{"activation": "swiglu", "norm": "rmsnorm", "init_std_o": 0.0488, "beta1": 0.95, "weight_decay": 0.029}
MLP neurons of a small language model. Each row is named by its layer, matrix (gate and up: input weights) and neuron, and shows model dimensions 16-111. Each number is 500 + 25 x the weight over its row's rms, rounded and kept within 0 to 999. Numbers have three digits each. A neuron's up and down rows have the sign that makes its largest values positive.
A block is one neuron, or neurons of one layer that tend to fire together. Before each block is what it responds to, as a language model described it from the Wikipedia text at the highest values.

Description: Mid-word continuation pieces
L5.gate212:485478497484464500519520453514511492454506515511483455496511494533457522503504582512535469526479490476527529471511508515493530441468461520468499477477512503510497534517513502510497512510486474548479474466540450463481494560494459490464496504496508508492509518502503444475526528474504501520
L5.up212:557471495514476478504531472473479503469482425497513491474550508475471449515485534502522500518554458504482486482487503464501526537520509512499490479460570468521441502499531501502480523516497520447472467545443502458486518443486487484543511517496526466488499504485467508529525477477512468520

Description: Mid-word subword fragments
L4.gate19:474500522489527496507500494482502506522516472496491478524463501535515458493502509520502453466505495494523509492478470532501499483469504531495502518489508558463482526470518520487475551490481477498473502503513531477594509508512488513516502450453499522473513500518551540485504502490525528461
L4.up19:490523512459513533521478472471506485549489510482507490485498532506540512515490505517494456513500536518488528509521521477490511507450517520503501519551472477489515522478461533547515492463481529501490491464527530506498515478454487502501508518527525542480491523486528484494506480496503469453
L4.gate35:480459464507491512460505516545525461511480497496503491554549434503501471517501508495455467494500488464479530504524494518520513495523540521513552478484500501451526530502466510494517531480521490488528491514502519490472503500512514519509473511524517513517495480511474523510481477468529548478
L4.up35:478481512524485475507507478467501521494536489422486508524496521519504525503488508521449523483509503491481494561504487524528506495478473534535478492505515469469511486538471517432479546487494513462513492499464498513500508520472501450502492527480534538488523475494517490504515511489484533473
L4.gate163:482506485481498532481493525501517511526474514506525490503523493523467508476505461519520498472517515544490465468503553500500548529493530525517494478537515497520533470505518541481508526482495471516496487485510502503453492465511465474488445535474517480474515478521514525525492548476552477491
L4.up163:464513490515441487516488492502496500495472489489470490511504501520500485451451494503457531471492451513509517486507478501556469463470514509528533507518510495513526512537504457495492548520486479515526537500498485500484518505490521479473494547510514463553556480520520507463486505512528515509
L4.gate208:467476484455505524489489461502505504510490501483483474557506497491511500431520534489513466464503497525475490456488524504503531515513521518525524512486479578491529490445519531473492439477514460496491500469482504557473534501486505539482512472533517464525495481478453477487506492509519519468
L4.up208:481495446534495505487514526500539524482504532526532506488514448490511443508454477531495440470480499495471481495485547504513519504525521508526528489500539494501543528513532533526538456493529521500510482504525481517495494482549528511494476522535521512499473466490478510443510471462539472478
L4.gate239:528516462529506502441504491483516477505496519521550483542552489518516438521531511538533465540530520534511537515488490539469489494497495504525483510521470473495512503495528529479497495489544482504475478507483514513476521544486521526448484501508531493500522526520511484558495466525530493474
L4.up239:514476467489512542563522454495520482485508536518483487520515521461506460534527467555519519536486518498549520514533500537514474488479487478500480497498515520488477530528479486492469473492518477470522520474512522483502507522530486499482500529490495515500533530518458481481488491484507518500
L4.gate321:509504470498486467501481489473476493468509505474515502532494525513502487517529562555471516463458540522474512518502525481527511481518492511526493528469510485495496497516482460502497549461478497520509520550507544518481478506483507517463493497479502498515516452471528430523511511531511507491
L4.up321:523509528518527522541472469497504481515521544476519489510472514478512508516508520508500517470513495492499464525478484501511467532460516530508475507490543506460499520484522469498504480547476479506496496522520539503522494555486526516514524444500494498511496530507471488511462499592492502507
L4.gate369:488472462526509513496538494501563455493505481471470485474500491498485499508493493522503431510492500521483478483446474489495504510479461528510505504497479560526457497491520518471485522484471463459497499483523484481470522492480499520482472534498487485487482516506503512497495535500500461467
L4.up369:502483490471504538553518512500473523529507465495467523502513513498471493500448488513513496471458481460517506494498481505510502460495532492467486498501498495500496444474490533491507545510505498495484505506518475529512484474475493418507470522521506495515494472468524522497501516452524537480
L4.gate457:510470483484485505496474490508496506511495484534484486498487477528466470455504495553468505529500518512422479521482471501489506493437464495504489486531459502506477520496521505505482505464501517547501504474474492502517503478494545492483472522469474527461469534469546464463474476499516472521
L4.up457:493500527482492461530498509504470499476458489502564531466525509514525510505519512490483518459494477523500471509484487467544505508478508477503512480503501530487537535499524468483519550528469522512490479472531496499475479489518492462500513487511477549503527478462527501488501528498496452519

Description: Mid-word fragment pieces
L4.gate73:508474496460490524516484503509501495533504511533490442523520548528527476482526506496459491513596467535552553530511491494472443514495528495509534514456394486524460503544507514502483474501474501478480475503496465495547493502519451495505506510457515506430492488485501463449521521481486511500
L4.up73:491500457494503513475477533534499488540468509485443500510533496514518533456514523485461522477511500524488524503518525459544528517503510531515492469501554515506522517469547492526524537495481485511518479476514498477517480495505476503495503513509541497483470485505480488488479489464464472521
L4.gate130:518563472485481485487541528531515536501501477463512509499484500517481522462491469548495479520541484476521497499547497520517486509507501488452485486475517479523494542512525493502476488508546474515514487505511491487516505514529485494503492489542541498511478495496469441518511507534479501510
L4.up130:506505501479469510540512490470496543512542481525509506531509523499490545492535526545498532508506489508532489485539463525466545469484497470456524498499432463533529500474470487536446516538507484491501447509506549468511474497506483520520476514503489518499460524511482522479491533508466532518
L4.gate136:494485467473484484499469479494513493484510508544462507458510531480527484518484530532564556482472490492465481536511480501514482528530480437512493477501541456517493482512496544497483493510512494517541500518496515520474544494488481508506505512487466479494499469527520514481467523481454513488
L4.up136:511451503527496481500479502485509471501484470489490535498496512454487467465489532491465496483465560470509507514550480517495468472505498479524512477510505465528552443492530519505502485515509520506477509539477518544446503507519507509476531489481509514506493541487471483479492512537461520558
L4.gate139:488508477529459487507438513514517498445520497503498514512471538507488497539469477488470516503476510487493495550533500514488466509489515503485481458467522467509456475500508504510501460536500483492491517490514475512500530498515555539559517472510499531492484480541469491501504504466491502473
L4.up139:484449518524528528524514482495521525466542471456536506481530480490514478509533510507541470560498525513498449510469469491509489469512455478493523501515502526476492531458487525490454487488522487494440482488489513460447500486510489524517500524499511503506526486482458542505473489513490512519
L4.gate148:482483509525495499528479513561474486501506509505509467518526496479494518539459539477485487541515539521506521500471545559484515526468488478492533461450467500543500497494521475495506455484494494445520498494526453514512471537516479507505528512497518470518508509506469484497517497495491471501
L4.up148:535514513535488483464470479514534487497490511480487508506467445431460476535458487486486468541531515507533508495482485504503542475530531522536543476491512500520499532502485536499478490450494503536460476547501464547446477505502498485555505481502502492517522461497516468501470477481504500532
L4.gate161:504491487522494527491483475517495464551514500521537482508499435546456477497500523514506499455470499499517515504513508494481477484439481483479523501490498493469572517530470499454536449517461487469496509505455515464519530498473522455504513513518500494449488506499501463539494512537475509503
L4.up161:451472516583470527499491533509493492479498473481505480474473506507491523548536480482502501529460497482463499496498514503486510509517494493515517501467465486535496517505495514469514512512477504452505467523500484544510496486548531492519464535537472517468507511495473485506535495548524493472
L4.gate293:523470517504542484484491521494518544526553491446493506501480483507515523534532532471484455517474489517519465544506494546509451482452518508510508467497480515526547508532500494476474481471468497474518537463506506506467503539509497533495495506500511504457507477509491499492502528505459465510
L4.up293:530495469451509483497503514504517504476508469469507465495468514454508482486468433502494461524480511518484556520516543489491482496471484523511575470508491447513478500516513483532511467498484496511488497442493474509484479504518506473532501488473518492433527501508484510491534437548488501506
L4.gate320:523532487543539484499513531488524496447476482471531520497499528489482495503497475511487475509515504537484501503556489547466497509472500506515541509520492494508496505491470523520505470545476510490503486520551493469547472498492514479533475480513487578512500517520470494515513510527473494491
L4.up320:538506494500511504527492502499513490481486480505521533479502475514486485492495418477515484479495496518506549511522534555485509504533529516503522504495485524524477493493488534512480499521477504510474515497511461465504521461518455520488488540503505470501521507519493473539474494551495496492

Description: Institution noun endings
L5.gate301:522467494493549446488480546469550481472477511515522515496487564504499488526491531526536506494544489513513453465511512482511519477518443515444508495473511511510486513494479530444506510463469487477504466468498535528458509486502493498515533489544509518489516518546518506508485508482527479496
L5.up301:511527485536471524487499499479516516456481522505499472540519515476453509497498521461513505459479490478467522543505494462483524494525540487503503477521537507515463491510536476475509496508507540479521546507499507459470512535485498512494520496442511496443493521504475488446511501527494510521

Description: Word-final subword pieces
L4.gate80:528497491481507467516466551514528510494514504495486531476523497493492495516495504485536461456516477487493497493545533457474505495546484517487541409507493514504527508480525485478499492548482521530498473538475510535529528529470534523494476523527508469501484445507486515540487468508507517474
L4.up80:509506485515541460481515503491493451499453481470499478496523507448525460509495524497569483487512504445514518479531511487520503506520495495493491538501480493509495485457495473489443505475495480504495552498513477499462516526510522518445452506512460534466504484521509492518529512534523465477
L4.gate117:493510505505537530488505508523511501432477550462488491475460469544484480534503482471496520450520505496529502499504474486505499522483475485482498454496478482492527492473547484498541500482527511461492507511539533528497492513506535474535498484491535512522483472503503470481441509484457482530
L4.up117:564501504509506499473514505473531488497505499486476533457491515548478475517502532477530496507528538467527491482512500540492482482491481478462514458510492463490497517490535507513501533486495488534514494480501493519523511498518492501503497506525528530564485518506501468528526509525537487478
L4.gate149:469502453518486510493460457508426475472529496515532494491499461506466497483485518519527517511535499485487542495492506477507481521522500457534516523498527472506474545498506494485507504486522492465523457470476508476533489496457580525505472493473482483527493490460448551481500506508506499482
L4.up149:487483481507483486482486477554460476480530534562527521477470488526503502495501484454528477526501518488529513547487505437475560526514479490518488520509531438470530481451497476511523510501512506464552505476450508487516496528505539490491498488523488503507467497524481505476497500497497538523
L4.gate194:485483485472516482497469497508502524481483544527499481523540462479488519520505485511514471516479464495522461522483476521471507501475544538506470550477474481523498517518471454518489471476486482511521521502543489515498496504521480489495527508532499512511502453500518490453526500507536522474
L4.up194:477517497521484439514473535520489492495476546498531490543547516525481497504475499538530509538499529539527520537501477534523516490480511520503531475491480483494475545510521498482489488533484508488530537501506480566503505509499516529545525461522473485468512504513527502488475468497497512531
L4.gate326:513516490483532479461501490481511498477519505494509493521479501489520502483436550485513493511516485486550458497549522480501488528513535473492509529486482487488549514503498465479467507459480531509517572510527516469440510484529450540479471523499517554467478496525472531484504491523580475456
L4.up326:518501521501534513523463509490524504486509526486482457485502509506518499477513529513548545501503474501469496534487483485547528481544479501507493441450519501483490536491520494530538490471447490507516524505478518519493495472521454468502494497576525504505474498484501546499505492512499505535
L4.gate385:522515489498481494481484442460461518523520526470491492519532500482516487499536469519510498524482465505514527516492460448518489506519500517462515485446479524548511476494523493470470516512497515496508487511495492503465454523483487501502480511521479517530530542537481492478530449516514446479
L4.up385:535510482548508484483466515473492470481473474497441555510520504510486502520445505488467505475498525500474460517481509537503468501523509494494544488513477492522493545486476460512516509519484511521474539554489492542479485493498480498508475523453456500450484462443449492499515496508507485542
L4.gate400:531509503540460493463465488495468494484500524497488509461490498504490477511467493515538521461476525481534498451503488498490538478516509493458488525516500477490506519506465483479507502499520482516476513497521512512519503507536499551499487480503476550491512476485487491518493479493534488493
L4.up400:481500510532520535473516547499481447481496524493479454521519480516526542559513479506465489520457471517504443486499503498473482509559500476485509478496445490489484518494525486473526473513475490490481500511511482512499461530530522494466494487581478499518494502482487478517511488484531505495
L4.gate438:510453508495496476467442538502516490480511500542477519531514459487447493484496542464540522531469503484530508504463491442513512531479484503526494506533449520486476524488490497515474458518529493489518498521469502477546494522492498503510490484498478490496492534472545461457512499469476536448
L4.up438:475489566510477452521487574484537515429458521465509490513520521522526526529494518479504504483531519487481518494452540563515467525510510505484476546534505522514505483482513509510499514483494525505481528520506501500504524495490502487474486507521492462482497519508540495500454475499521472509

Description: Mid-word fragment continuations
L5.gate197:494514516540500529489482477504462469485516505540511506487479532476478500463502504557420478512492495507494515506489523486501485531509512467527575498500501538473513518485504463498494513491491481501464495489517463541476534518506457495492491529465426509487514481490468505483478494512501509491
L5.up197:493494526520493492466496477514457507469515508483457536490497518488486462493496510489491472478498477505542530517506499468481483510508492455506516502518494549467511471494499503474518499557509460536515516464528500506487464531476500525510485493500510491488516562535484498495507506522485460478